python train.py --n_layer=12 --d_model=160 --n_head=2 --n_kv_head=1 --head_dim=64 --d_mlp=448 --vocab_size=4096 --activation="geglu" --norm="rmsnorm" --norm_place="pre" --norm_eps=1e-05 --positions="rope" --rope_base=10000.0 --rope_fraction=1.0 --qk_norm=true --attn_scale=0.134 --bias="none" --tie_embeddings=false --parallel_block=false --init="uniform" --init_std_qkv=0.0297 --init_std_o=0.00679 --init_std_up=0.0297 --init_std_down=0.00363 --optimizer="muon_variant" --lr=0.01 --lr_mult_o=3.0 --lr_mult_down=0.7 --beta1=0.95 --lr_head=0.00957 --warmup_steps=0 --schedule="wsd" --decay_fraction=0.355 --decay_shape="linear" --final_lr_fraction=0.1 --batch_tokens=65536 --seq_len=128 --doc_mask=true --train_tokens=248900000 --steps=3798 --dataset="wikipedia_en"
MLP neurons of a small language model. Each row is named by its layer, matrix (gate and up: input weights) and neuron, and shows model dimensions 0-159. Each number is 128 + 32 x the weight over its row's rms, rounded and kept within 0 to 255. Numbers have three digits each. A neuron's up and down rows have the sign that makes its largest values positive.
Before each neuron's rows, "fires on" lists the tokens most often at its 100 highest values on Wikipedia text that the model never trained on.

fires on: " Res", " cons", "res", " ins", "s", "ers"
L5.gate65:140085131152159102083162129128129160175098105115185111154134146233119108156147140127084135116130143120066085121152141202122126139141147147142093217148158124179101144155162138113090116107121158144240070137176146118111084095082138133157174129194131136103108102143147173135083087172179107090088166065140140091117157157166111134086075144133130110129113103096057086124137088148117150093140136090145186122149102111094063123130107115102144096113158145116096085152137120096140147107101111
L5.up65:134117173141146163082094131061171139153131155152142107167170185146091146178112136115120098155182100132164049130104173193138125108110089066027107116181113122128115163171118074087119107143124185162174129111195138117168078084148137126138202148156158154138117139081161145085105156135072153117110135134156118103153100153120142110098140104117095118099136155117146115081081144109093110112177131095164116137216112072153179104138130066147081127117122094104149104138132168161163125132130113

fires on: ",", ":"
L7.gate118:114118117146166130137160089085127116094076117125092143155179140138138133107107140152096087134120090062128166076132203166152160083151170153086097090138105166148115185128102066137146193174160133138186066105100100140177188167189126086178137152157115136170139128097156104091159098145186115131136105092086093164165131135152140126193070145112121137101187127128099158152118178137108149113134218151073155143141134138135105129124122143179118155144176098128119184108077130142119151084173163
L7.up118:146085098151204134084132126118139159112154132071167115135151082153120143114113137137115206077144112129097160073123071174113119090123190162159087133157167111121132190165150167135096130124127150126123103118081105156095132069105121096127129113146077129152148158135163129141144133140115150231105071173132141141069148129114136181152129125172136119077102075102153142152108192211167156106104176112130168082157127155163128156152156141175145121120106147126033163096089131144135134123196147

fires on: "ing", " of", "ce", " to"
L4.gate446:102161112089188081048118141057142099159116115131124171106187143110097087127123070115136139086105184136097164092129107129148138077114125132163193080129133194104104139106150099123091131135171136120115116121132085148150149124200106121111147133131108236140130117118094114138093106135191140186118119113162149101054140139113113088125163157177132165094110147086122115130096100099162133083087165157135076144141146066096175173119142122151078136158144110101098087118127178197087112075120146
L4.up446:153146162057147161118097190087219153115123134118144068105128086128091106135069097100106142072155115173127167184125154153153101124118112130107135074141093127091089067142132168166104110098116136107144174124127184132124117134180121149121168124160075171094105166102184128174093088108165145169081064060131105137116168133114127087136214174121135166088170143106179126132110216148139100156115127151141117105164094164133117092065122129134151120119138106114114089124106111188115110117114108

fires on: ",", ".", " and", " It", " which", " that"
L9.gate216:133112131146135168128091131079111100102085158095127123130154160143085192157114125108125114121121158127130169162154085066142096136125143061158104086138139203146087169107187191099161148186109092073116130045179082128104121142171088159113186099113120121197122127128106154097162137097135121134140109110119204190133097168129156169104125139084157134087155100091116161120140148195136163154154157193145167142155162141056087085091139152167098158086170154113124112152093115166111122133128142
L9.up216:156117136154110138118128162112156145163073094078116088074202107153157150133127124106151145108126139093157120160133103138091120103070129158114081196052134074099123155108129128124101124121132140129127193150138191142168134088142096143133166039135121152149161133043170138128121175089134132177178078152148118167110100099108153081118118161158197147122091067051168117109093153110156071117201155115120115147072139163135114105133124122122125114165139084168115152121077087066142126134149147

fires on: "at", " on", " A", " On", "on", "ide"
L2.gate241:101184098167111144140093080147083066125075117098110136104154090164138125123121097081108113143112118110142169135112115173051150156118166140191111102098140104158163151134096107088126092128185145101177151107173101153124058105152068139123200177147123130076173137144143091161152133112132213130141147083152093090160137113088078103115141061123114103146130171133112157139098110123101089165109074135191089108130104139145134144110190168183120168177101095162113080124063081120150115108123140
L2.up241:167158139105082183122095192130094114104111140063131189065097037092134136110126097076117110067103145155093178192158134153152088133164134113139134113122153162168136139107117133104092077169151178155169155146195166108107104095157093129219143114157090125151120167070118176145157157158099153134092097191133140103168101104192158120125141150153087106110109089115112132124127118094158122157156119107102069150121109175112074143139151111132112096159115163079102134141098167137093091114175144

fires on: " and", " /", ";", "/", " &"
L4.gate238:127153143128128107135157131122118075114168108159079138179080104048191067107138093107109103109119201119115130125114147153117119144184104185076190088152106064170128160220118118083143140115139130160103121112107125132169134151155143122162065058146123117099115098181104155183106134136159098155176099144136064147156141116148187188114129141117125124138137151077140205144154126108186093135110115114103095153125150146168163170143113118134148164201134160085075132168173148123101130147133107
L4.up238:107099222089100119144154113127136146096170142057142111150075090080123142161115117054140113124097122165142167151116157150124098142144109120199155111182138055129170111113188187143074093153168153115098138163177122091171093082076114083152143093098106089136072137125165108139140131137127117103140199101126151149147143165039128163152141124134203123128129106168118111129163111119139139098135130093098150143178155103142091124131072075114152123155149133143066120154103101098069166098169134

fires on: ",", " |", "u", "\""
L7.gate336:149169152075155129209123095111135099169121113106141151079114149091172179144084023104089126150080209217132138112116132144138104103103131104144168166100122137192106091133158117055170138091160137140128131116126076116075113149180096146132118135177148132153123079162169095165169076099080098122075140110157183131160163142150152121094152141182117162115187132158115115134130212138125137117125169122097165162119120090106112134082158125146094073152119125126111106099129117120158126129100094
L7.up336:128105130124124103113104157143086110139110110063080123071111109146126145089125151140120070106104187138131165099131134156080190148110107066082134139126155164126112110142150119103079152094176174117138166089086168175110156206132169118115052054132087141101151077145136138075131168097138112121133127141144137135121108210172177137154184161138107102147122135114140158073093145133109058136154173107173124077121148106104078104147097067154109085108160081111111104150069091093119088097169153

fires on: ".", "m", "hem", "=", "M", "l"
L4.gate37:141123162189121160151111124115161175114135151138088103120087129147129165109056152140081099114127163135137137097174124164145122047139183116135099144055064095093134109120106059117079142114110091142155095082103099161080190093157141189126123133166107121148113156118111158160157075107101145153093127116160156073084134173113071132141145099173149085155134126116156131089172133079164095193141166115129136087132109098140111135156108147161150071143120129150162110063170086087194073070150127
L4.up37:171125118174136121105122212143104144129108092144076139132224095137174090105088096135168102083086114102145137169115083129126091111153161136147158164114067134115172117076135103087175141079138127143148099219189224124114138120104163179084181131088128148099149122128107170094140099124082094149180149138144112102132171153061141110162130148117188164138087106074131134086095106112121130136087150128127174093124139112164136115119148109125146102060142142144159124131093089135063118133145090

fires on: " or", " and", "d", "ven", " of", "en"
L7.gate425:039076175207175129106103077129122146112126163150126186142200132131178143123107136090178109109088152107130121154097104125185146139118131145159125099140134091142109113087203034067074125110156102125157123165148149135142150094097111162154110130133098159132105124099144180086084122152120086101169088098093088164119126145134119203169102132065120124120156137146141097108167132162140173110114145066124124099149057158093105112085091164114119151179109096174175178134141136134100155125137116
L7.up425:161115130118112159161129116100095152111159135170129193179152110129174171117188108122149110153095121146140129106136102072207092147094120140180125095092117113142151147147222101152156112109167153132143058092110146140101112081124119168126110126110077123186144157094177082140114134151121144140157049130110087170161137135181083128174099141101134091121122159163123126103108156130150066155113102115152110135171075087101088093107122143113126145170208198125136064183195167137134100153081146

fires on: " |", "-", " My"
L9.gate212:121123099111113201166142114186099089081155150164049147113125112107106122190122110115090092084127083162121217172127107127110147181099116161116130155133130095133072092117137107098123128105139129142122099120153140115113120115112096151103131144117157122186140169127119164126134112053155096169097128116120131115168135097172121124168112072151149123121094083132125178094104120137173113166059160102137190150106061146139166141115112229152190095076156096159132097125079110180129157191190132
L9.up212:146174110234155138158116124108097091114156127084143132178129170166091091171167139090119153164159187129155127138124197124134115190149143082154163168173171090112111121163112130115132112152126188171161098139128105109111132169082168163084140115105158185134121106075138134106104146177115144128151116099042108162152150062105136137153113113138145168097168157133107134137122144109148117124092118072120171163150083129134184072124111157145169101134138141083170204146143100163169066186115096

fires on: ",", "°", " was", "'s", "aps"
L5.gate126:148174077112174141116129126131133154157111198136060091070069186135179134148188081105189110153112086138146173135129135063118108119137182051168115113140121117132136145087169144127114096184153089166133124091137160105108136146091172072080105138140160148179155144169103145135132107156138166125158128141175100178125120156100104110174109147098122134104092154092092157087079175181076083142166105135101118136112109147114102108107140163156092070066131052139142137157100180138096098093117130
L5.up126:148165105144167177104149089173110133145103125122148128095089123165119119154142088087162112157211111117134197070112120147121124131175151109144083162093078125168149148127131130132153129151157084087129126129108177081148112112162135100100126116122106119142121146163104154159098146101098167132134071106165175167102165131119171152147113120122216178101130137154126099070063185166073114100098152130144136142135116192096125137100145086082090049096072086102112147096136174183059142078186099

fires on: ".", ":", "ig", "°"
L7.gate182:138108133090128131139167105168091214146117113167123137136112143121051103104120109095086156120173141131121160092112131147114022144103148160142140141131141141163139121111170147230069097154107081088141162148131128170126155103133169172195156197120143054084135121074140151141114116124138138151133065064091118172123170118127088193136078128098164091107102122098132113123121179090090131149153118145108132116078094087127148124183133149167122140118157069159150127144087098072076127126117116
L7.up182:117123114101104197147107087132138169151130099170073121092118093086085117175103163110150083082168165169187152118157125113141074114125112155178130137107167103119101127108105083173126122098113125131113134086070167128157163173144205163135062116099126087146116129147162126084170118167071052093133056150142097146110203111126161145176130134103163125175106156135140173122140105086170136111163191155148073133122104127107135100142157146185207100110163088143130123133083090156159130145133095

fires on: ",", ".", " (", "el", "ult"
L4.gate67:137114092163187120124154154148098188131140124093095124094020127114154134115165135164125115123125086121159164102125137142095139154099161089109100141122110117172135155081140154124065148111161130141099128135147161094146104122109144142136185079172144118166113083176167172160152154078184138191096076140097097128136142179125114116129128129133071131175145085087117144151100131122049222067074118137102120106091084100152096139125113149118129117152049115150128159097086039151131146132144073
L4.up67:103162135109159114089075114179096172101134178144144178090072146184116231174153092135107137145090068095137108127098137161107175100121158103105087141094139111123132117116146151132114157082168113136124100103104083119149099168157134125118176136100102130124113208180179183114133167138137120136138096136089066145142144167132070070105140179112155168139154099072131124149136105094113153128079193103142139106133061102149118101084154123113151175121079116165104130086064059154126114161137158

fires on: " of", " |", "S", "M", " in", ","
L5.gate167:169117082129153160131092128113134160112139152137107149107078136231164079098128149202166140119137085124107166117122131133107074146116130092160159103094115102172132104122169093120121140148067198079137093067118168106115169131159161081190133106109098190091157186099135105136138113091153164169133144145102137146125145128168141159136202122130139144064119180127104161182116078169126148133097110135079159054116155126125138126090107189205135112148163070186130126122124109109162148151162139
L5.up167:118149177147146161148144173127186124201111104138090158116155135162065074208155187162078132142112129153084080072143150132140130137147119131089154083176132135112114072054100074133132173130148110141097099161127124093124162102164135110135128135116144159151126095075174113105109119157150175156138144157133128132183095115152182131132167137159143128123137124146045136187094080176188161215123110125130139089103114186140144092112115133118083121074137159119063126122158146131079104136084175

fires on: " the", " on", " The", "On", " |", " On"
L9.gate278:136198086118121175196151119164168094144142078113097167114105142098139097132119095130095072077109152090115108165085131119102185143153115185183099176182221124112146134118159100132133076136072103170156112126105155159049147150127106108198129145080078205077151152113107142119054096145137146137129131143089150078167167118115122123126087099103172128147125078117100134109131118117097112117131105141173163073136161135086137133134105079134160069140074105176144141102110106124115107132136088
L9.up278:171179105090164116123087128112052089091121086107108113123085084125167151118158190110151081122120132149135086131153078124131149160111044113137191154136085154118120121153103126107138182109098107120123104117169137124085071085125094144128190063148135172081129132103096137086203129106112127179144150146070173197079147122129124103118081083131129165122068108084081130110119114063131110122138151145144112193129100117118065079126145178146167097084123174093108169157115129166131116120090130

fires on: " of", "en", "a", "ap", "um"
L7.gate144:158089156137137126109102129123161096138089143106157142103132120141181113142119156128060144114149101122147133154118110170177104082068127111126132221117157074079110078146112088079123147097139137138162118175151137129076155108031126168130121082154201162093109091080076127031093085082134121164089115142173129136125134072137118169164153154147116160180126145128154136121117114100136136116129149107125127133164117108122094128117131177128110171118155074133199088190125133125139092159027107
L7.up144:144158128095170128105122152180135118106161137124145149108095136185164155115162168101207122170084128106065180143175139079130152113110116134141110076120117150127077129122100139080161140210193086140108065097183154151173098160134127136158138148218135170121162173098126158162170105158128120158105157095131135135118128100180147155137166149109125149191133120156134161142165172133162124113086089141141126188115140104140130062167138105090143145130141125080139089185193120098145135036133158

fires on: "st", "p", "ard", "er", "amp", "vel"
L4.gate27:107129103178140053051130094128132180140145148131122145105140163113141179133148083076108070114125170190160142093089146170199124116103202113071099170115147120180084089103119086100078060169099169168127106101162152179128124086168115146152132140110100150109162117087143113109131118133136178143156060076147124145110105171143133071094153114138133058185099164150133070133106147106115092158126156189135141120136082117125156144131192138133136082102141119094134164159098170096135157138132121
L4.up27:154160127113135093132153051124144157178137108071144075071106140122114143123175132075161112168113126144150109090137175129163184190080109128144131163111133125132146119082131089144155156134070151128161079160098137127119163120182152126109140080142168088102135140062136082114144121084175150127179076133147088112129142185122130149085081098166150132130144140162118066135161134135120027139080126119155108176068095145088192064154144148110112101152132092099196114106123135117167188082118111

fires on: " of", " |", ":", "er", "ern", "ur"
L7.gate289:099120101190135154096139133092147135106165121130107139087021156131140057120099127209119105164097181098051120138095139148127086166216142100116151082122158161134182163146144105079157135191172122148084084116153123156159140127126139128173139082161088151171144103163128126121141078119085166136087107139160127112176128097087114120158120097096054203161136161125137124118086074109164139151117139125151135088175156152146148144127139128149140164055142134098144135100133107112174106114178144
L7.up289:130133072102098154173117173070105121175170121131125156099151137094096154096115168113091117069094071104164174107091114162116123141088137114165179112083101168127100170147072095128120126140152083186089127087167148084165131184138085108157177165099138117158135135097162077050161146124112175119064115153140161140103169085147159118124150094142133149145151093114149109138108092109179151121143108130098131129194109214109090116127094185109049115091136105094122156196078144119162131122147126

fires on: ",", " was", " is", " named", " name", " series"
L9.gate358:185143104222165170091192169090088140140145103174116133129111148156147161101116114115162093129159131126146097077116129116161075120120120144188174157113111110118111198131131148133132123082094193121120136154190155163115089104114162119111101115104099111156163111068126182210134193136093116154098079087181169139127090168126190113091090145086112131152137170118150162125133118153129132158176176177135116135117123107082084194139163158122198129126122072110108118154135178140143144146160169
L9.up358:170097138108170177138182117091125117167154156165120158080166126187097142092089090121186138175127098090121125160118113111120128093140173153101130200119108112142141094093086173164120129083113115088097122150121154124120122173080075054141098190123115170147124118134185125194157161138106155151109134170181162098099056155150122153080147179104150120138187145107176077105134125079123151132117101131118191145113155177116149121111099128142149028072122107114160103095084106167150161121142108

fires on: "ight", "re", " so", "ure", "medi", "y"
L2.gate407:123162083133042148148163129105165123139126126133095111162119157051135135155108114086107093183122146063075136166160179100122061082154111203159131096105114132104120128059164078153117131142075128170099076116121150115114103114109101124126070099133073094140162111068124138195084107108097159103187144145125148159104119149167147143128121162167156138114111146078133166122112133163142127088105105076082188097110145083120083087099150129107149131113159100108126147172190079100134091064153153
L2.up407:117133095113130142137141154201108139141107137116103141121097099110141172124068184148220148136139155151132160149137126065151174072187138136096152096051139036159113100106123152152150092115160141119091123136144169120087092152133153099122153131135097103091125090135100165139143128118096141094104126147116156085136077090130117167084093150094186195129111154126104037131175184161111101107097082092116152127179195141159087127086156078154072146116169122126093119095092135158115142110143073

fires on: " |"
L7.gate389:107174148089167119129117149101112092136099164123076120096116096112115111159112078176116097121144168156162132139132162129125142109130166146160165192154122119106104115085119084130133132082114108160156119096143180167094086122105184136115132126113084100113172128098151212130123149163138164155217112164105141127164178114136102150172066143077133070076098199197130213093125146123135122152133163161167158111099109177141079137139176062146157060115119126132143086145175161170088150162128105
L7.up389:127140175139100145154141152128175100091159095087142185163138127091147156149152118105107139091139102091140147113116152179120153194161148182109126129196148173189115110155084150126119107131142156124147075144092082143072158190170156164108104200189122185131060212113099102141173129165138124125148148096087137099187124131154087159123142095171132161106142116146109195092147061155076136153117092117158154132123175146167088105130088100140094132082121097071110109115157147073160110143152149

fires on: "ish", " Germany", "ian", "ria", "ech"
L2.gate233:117093094137197102121158122153128181038105123059144138153151172152210187138120156141117102096058195137142100084073122148108148159126088130083105115140143179138111086149142116089132155130166129110093208091162129106113109133111140153122121099152091079116126111103150170147106075171138167093100175124111084153191171097128147097157119106081094164190113146146122100104168123107108134091069170134150085180148107177101113156104115174146152125087168097086146132134094133109173157135132142
L2.up233:191093078145163201125155131148147081097140175103110122188106118113116133151132188134089060126147132106187149138116083114166126123080110149097085086169129180112140139123175094110096157106123151131079150074104115114126112100117157103145129139193131122091159148110177230148115108091117157120149172119113063160182107123081155055200147141152113158095070122098128115117127076109104125137109132145104081146155132119159154112140162156166154127121180070153157168077118128087163175149158119

fires on: ",", "ans", "am", "igital", "ab"
L4.gate439:101132127111149137144126099156114154129121129102118103124173088101196143168107128081146077129076079118099117069138173160180088145108133131182151118127108138189146110130120139084117125144127175109114162138104064084087109108123139124141143176131116147115142081128124141132155117216138165155198172104088159178126163089126124183143157121127065136149165125073137142149063150090172170154169140187096132124114122130077105151145109131139181080178148128018143167157123150118137131136200188
L4.up439:149120146132162117152157132110144134157179118136084136090171040120095142125153089090135065136099131106118015114162156099139108068138195124149146113104061124163168148122163194093128163077181156137163117109137080139141137114154110116136091144132068137158105108144179074136115121128132115138184095152145147153094151115136082178103159081146056157086123142103127119147115100158163152130147094135123117127102165091134184071197161138108138147125112112101099149148125146169108231152156120

fires on: "R", "M", "N", "in", "it"
L2.gate125:147157106127145126130105143079169103160162060111102113106092115105104120079137121092063113100050189149113172075161157117153091091147177101110126161132136083095139138118151146137114103119135146118096130178128177126162187090211100095135154153172093158117082121125155162081140116097086107109167144128094181136138179107096102078185148107115102155130096139088129081128094110106135115111084092149119093152122128196158169150110149176151175149203155158110092089096144108122173204095163156
L2.up125:152066134067103091086121166079126127162090093083123130095118143110129133105169104183136081223134080131123089097121128115152153130146077131114051073141141092094125091119124081108149149128134160096125117093121152067081126179117155107100103167071125167121111142105081099153123090112157134123146167167176097151149052147111089114138116140140088120081132069144167165136112106113137108158148108137112058146090154187177192139123172147147182092118158162082122127183089131115156129090144176

fires on: " and", ")", "W", " since", "==", "==="
L4.gate331:158087115129159187151138111133128137132133105193129103102170155106080143157124095122125100168118125152138121181105153103133063148111135198096185166127150191089087162152159100109089148088140140123136118151174201129118110091143106145123153080158120143123105147169199121085122065081160153130130154162143107149171071191182132134140122110176177083093235152135089113150116082087150109154131098192142126090145127125096109173109079124118127147127154074169077119190141123146156102134145122
L4.up331:186139137103155105161143180133147109114077094173165079111119120139136142127109101093112101148084132175169158153117095094166068122086100147141149149101150213119094106126121103132135178129140129193107100076158142135118138092169157139155084116172169168063143163161134132151187066088109172131140144147154147157126059164117122085171113087176193113126219122131134141113168105119121120172164049133155111099071168091127132137079126124140135127047134125141088150137141153153174131148103099

fires on: " ch", " an", " the", "st", "w", " n"
L9.gate59:116141133098101170155131109100118184104117105158124147106129115063148189051103126086133111160141049116130107125134157138080050136205158058095137130190155123159105094094144150180111152088127091119129151169096139227151166099208150149112099147161146062144100168170097174166128147139177112145146091151160158097169107059144125105127098115115122156085126120098113154174108155138151095102177130158118129118134127105126116130086149092122086071168109127126098107139126099111092115141123174
L9.up59:108124059123106151133132089176122108178174138092166087091137165129161136092136142075136102141135071095156145126112106186118157125161129158140184150153161086178134121102128088214138102152156096094134144069133121154139150080121162163107090171092159109151106104126160077073126181124097190141103160117201142119110122102101096081153093115126177140089147138099126168148123143120075096093125082177119086118092117098034111143056121128155093073170142192123127124119091115121129146136148176

fires on: ".", ";"
L5.gate316:107202106092085110130173143087159142169176134138135144120174115184157107119077126115110143104119166139170141149170168100154104137160114169161157119170093065157090086177143123141084148115151085146176141148084067116149114136119158140149105111129054204120108116104122152123136151161120116144093081142133179126115106157096116132108170107085135123132141156164170201148094146157115091156116166229121098120111172149151132133052189138168147067126127151123101178131181145049099134116127117
L5.up316:124178163134154087106165165183110126139170104094151126158144119107122111103076145101151161049146118182094130192111127154143130105146140147128107099066151111154156106132150138112109109043092074121179169166152118173150118163126130124156135085175144142141155059102107175175136115161161129139143153153129098133164181101121090097145140127126216133112088104108145126122075205088166124147098107145095125087098163128085079111070112056101158138158160130143142086168148129125137175103124040

fires on: " of", ",", "oph", "anc"
L7.gate90:108120158187119194144157190167158102170177125131106141144101125215095135156121146108098074110125101030140105142170128174152133087174112142144153114146142146099154118090116146116121130101105141128104081146098156089129106150158145187153087096136127198138122166105161190153120133114169166127160158115111192079135105145150118087180133213106152174116142111159180113128052180085109132132122152160080186132150141155159141107100123162132127107098106110130180141091105118105077142072117085
L7.up90:133113151114173160090165179089090128054196135087189112099142163083166128127170150125123112123163082096137145071067099177105187169107080125096172192066102147077107109144127156156150160139168093137140133096104139121137146114129096179085109138116092125121156181038101144119105140103115127164115100173096116108080087118130115105146112143148124167156144116173139159177138147153137142109132138146150065103106109112099148121105155108162135092103105099152018095115109165126075082138098108

fires on: " N", "N"
L9.gate333:124123143185101130138153144155128080129141016153138146139112105127154180172130095130112161138106138120178115088132115073118124138125180159114131153122240091146085124127118101137102160158109100159136128105197110164075126115130122105115083138082152104148090069157125108204133164208088100121100119107107146066134129110062105171139191111085157083160123109173122171123091102136123137138105119115079075120126160127074175119183146134156177126133155135169111065156121109108166100106144115
L9.up333:152110140132111111140157181092161085182139145143123175148113089106100120102120072060151139185143125097131085120091123111139155113169130105192087130123141144127115077136064107158159148089125056100134059119146193123087149129181154136169188167184121132124107107072129057109128110203170107165123097088081140131152107161116059115123126092107184116132136086159140159131132102152137099106058044131102105087092170133123136145134146119136080108159187104106139134159083153168144138103137119

fires on: " there", ")", ",", "\",", "\"", " There"
L5.gate256:109130111092162146202101083107156122121137093085160099105178135108179145127073133129106131141072048101116167166118122119143133135144147145161149179142091100089137090139143155106148110148153116161137159082173120058114113139108102164103128127184158071184132168168136160141167181150137133048116102109147073173202125169190144101120175088157125082145113103099135135124121090130110104161102153080137129116163120134182109165116149102137094142155143101156048152209078110114168128075138122
L5.up256:151106137122149112144111102137081108187139114041127209143051123129157108115143109130150158109117121152111132127191129123147132185239128174092128180131150192111136167117134098154098171166073095150146186154129147198091147156129108113155114128095106157179129111093115148156128099131094118121112108080117156099161153181045197138127127139132094143083080118115176091105113149184158115103157126111171151134183158119099129113085105109134174092144117184106117157118124102136146125149184165

fires on: "==", " ==", "===", " ===", ";"
L7.gate31:114132115163143147154082140156143145163166068133154126147125139156099114189106082106113108164190143137137179172150078190141094091145087166151182169143130126133096151125125111076093168148151144128117121082164144152159094145136147111106106113130112145124092161114169120119130081118175105148132094114100080169090142167191137173117147107182151156106160202162193080115108152210130104140094163211134146161154209149149142181064123131162190108127124116173158128129140082074149134142149116
L7.up31:129146139120108046144160134067192109121136164096153128121088159139160174096124155193141116075114139092143152085095143063133118064125150108095094101158095114151132129107137091107176117091085148125139155222083102106111098118109037152177066095131141109139128093139096163122118149123095152068155152116124188079108175098130170112099191088031087103129083082113094129169113156122147147175138150132087098115105126155154153111134127101107132126133135126094157171154120172144122093142096119

fires on: "ian", "'", "ful", "’", "ish", "ic"
L2.gate388:098112148125174156186162118138141160109129105130027126140136175117166130137118140180124082174162141150092083080112159146153123079173070088112132116154083241086140125121136134094138117120123192072119138102113165103149105138150175128074114169113078110095152132132118136153129106175142172138145137107124085125165166114130167161139119126133128111103159161078095150140097164099187166098131193173103151135154073153112159156138150103197161070102155070068142164129137129153093119180132131
L2.up388:123107136089119143149149125176138087069117122110078132151142113097110132128162147150101062159112095097138146117138158155133099118122062134136146138144147176125137100093087101128121133135159122116150114141138115079137141115095141128119099148143137092101074137111171186155138092213080109114120081105123061110127146167140185091134140165105150135113117118121066148084129224131146124079133103194100063150199103105089096202126138152215136135170180095095113163110188176080147125179172166

fires on: ".", "st"
L9.gate141:110123097071142130141116118118039164161151108095098121085077087065112138091136125133119064136134117090129064147172138126146144110129101046110095131158192079155142156143140160066121114171126107142111160138124054194176139168134160109119124113083139085135146122094158132121109182087075108211148104147107088160113095097124113113135128115150168108148107091111064136118033135086108141105143148151153111101111109171130102094180140187151143137135142122175077153173107119065138126121146148
L9.up141:168105112097038082150117071149098140081116114153170066078085197089153089132137094078119138142149098105143105073051202098079133113136119120147112143150084111144143165133143130117169098122178118152099076061115132182116123142182124094088096121126076088114117156102146080124122135108187157070125121137104092108112129100160168090139107082136124116153115160075120156171151176144121076149112169106104169164088116090172096080101149103149099119111147086185157127137134120079113150120141123

fires on: ",", " of", " in", " |"
L7.gate230:131136129076165183117103140133134111182143076134158135052185099116143088136144130120037144132133095139088181081089077130115122067141079129138176148097122107121095110117154144092147088113190163176195044152139156123131097131135106121140127118155131108128180082098116162109160108099146143126092117175118096067118111132134155133159143172139175236141117126125158142104181199048162157136131126115103136095108132130111154147114128115130112163147098093174136064157106118128135093112178102
L7.up230:139126148145148103110151150110084138175145207136167172142091142100121103107157080168131134109149152135093116087160139162094195154141138063115138158159184142145167115184132123108145158170182143216125161086146132075119130091090165142105045144118076136193120133137162153163106119121107093210136153135121152124170186138124151099129038156130132198115126136102122131122118141146187100132123089163114125145112135175100116095084079134113161135104146147087090125171106077109141089070144092

fires on: " St", ".", "st", "St", "om", " form"
L5.gate56:123159107180131183169149149139144142146210093143095124082181093134113085136117108073113126096135131101109151099119146098142108125178186154135096147151157096144111152111120105126107159125125140120152105149048126157115092166122147156078122119134141164050126081104118109100145087089175119111113128083085106064149130100109125120186115153158143152144206085138201125180125159184095090144132094138077121125097101096185116097160105126204156094141107129176151046130114067086105145106144173
L5.up56:114163116182175101161109101170086121151150106156169114125156152110091137180090080151120094104111102146120118121208117120106072145131160131142101114131132084134119153136116084109066094162133092096111166125125161134098087088109111182091190136150141142059159107074145095147153119133179133119187127112117118100132168093141171126103139076220204122139130089118211079134065135161097139078068143145111141096085061098120140091159168136119102118162136174159100115162143095119095129124167136

fires on: "\n", ",", " and"
L5.gate399:113123177151128140140166112118164134156186127120144120112177157168123122138130143173158126121110128209160143145175024079138086091118113184080148127174181213117115145131185139108148069121080125191117099151118145119137153086192148186120118128132166115124209151178121091133132094090100104103149148105062107149143106140089172140086114113119121135153125132095137139072122079175096103123162066129068137173130146158118147107144092102121155163155098166103140148116123141157124114195171100
L5.up399:108136146169124112116173188138134151165149143150082120083205136193066087091141126144140117193092096176159136174189100083082097116097124187088141147162182220096072125127188118089154128130102161160134090129149178141064123092158127200070113161144201112089183155098138101135148114123095100127162137142098109151180065127115175122145092147135103132141152185111144139148123127138112092173151092143120155110146152150082144142156091110117129107125102147144121127136094139121149093167150120

fires on: "i", "–", "m", " |", "el", ":"
L9.gate298:142174161176125115089157151104144156111064079096111205131142140093128117107119139111156131113139160167110115152163113157147128137123195209144070066150120114152150134061162097152112146122110092141097127189091136169136096181148158181152171137111188111072137100145116116106089123114114144159130120119111116106146184147118102182117091126103173102136147193092123128097120072088161134086140137075141160066167158168124064138089091128139082104097118114072150166113097044134181141146107111
L9.up298:151150142127203142124150127129150106137110126108102156125074106147098084134167128135067089139093119099096113038154155097084137119122164149132144110155152075126110168110071078110199126173150102158140150118109203174139128090132162133093139125172124125088103145137121116120167111169131127168139111108129136148142193144137137142100130084156099061125180146133085106089136129131127029086092120174099125139092122096105082155095078142155143079067188098107105185100163175072145156173078141

fires on: " |", ":", "ur", " /", "ice"
L2.gate261:111213106135156144106124095189118139154140123151054141221121116056143110130109098135165136137164128123138168049121174139155090146127120124196066101122146146197109126114108123100142126110183123173140072115121213148121128163093118111093153167135092151100108130186076131135162082134142107131074122128153101077105197106119108156152122116113132135114128155092096171132089146104138094124138181107164186070123137162096106068091154123129150164130154120067133140132174105101126152157188126
L2.up261:086138127167140103115109136205168146124112164140170151128122088177148158096095123157091086060125098138119113106103198096159111162128209125119101126152166068096043057112152088120109129085127097135157146152097131166135225148110111153107092116123130152106134124149086155092147152120125104136126111149138109120162119178115090126087132141153115142128160164139132084094097173090093118133088171107133125127121171069171096203115246120130128157114147140156163090094101156123168088141118151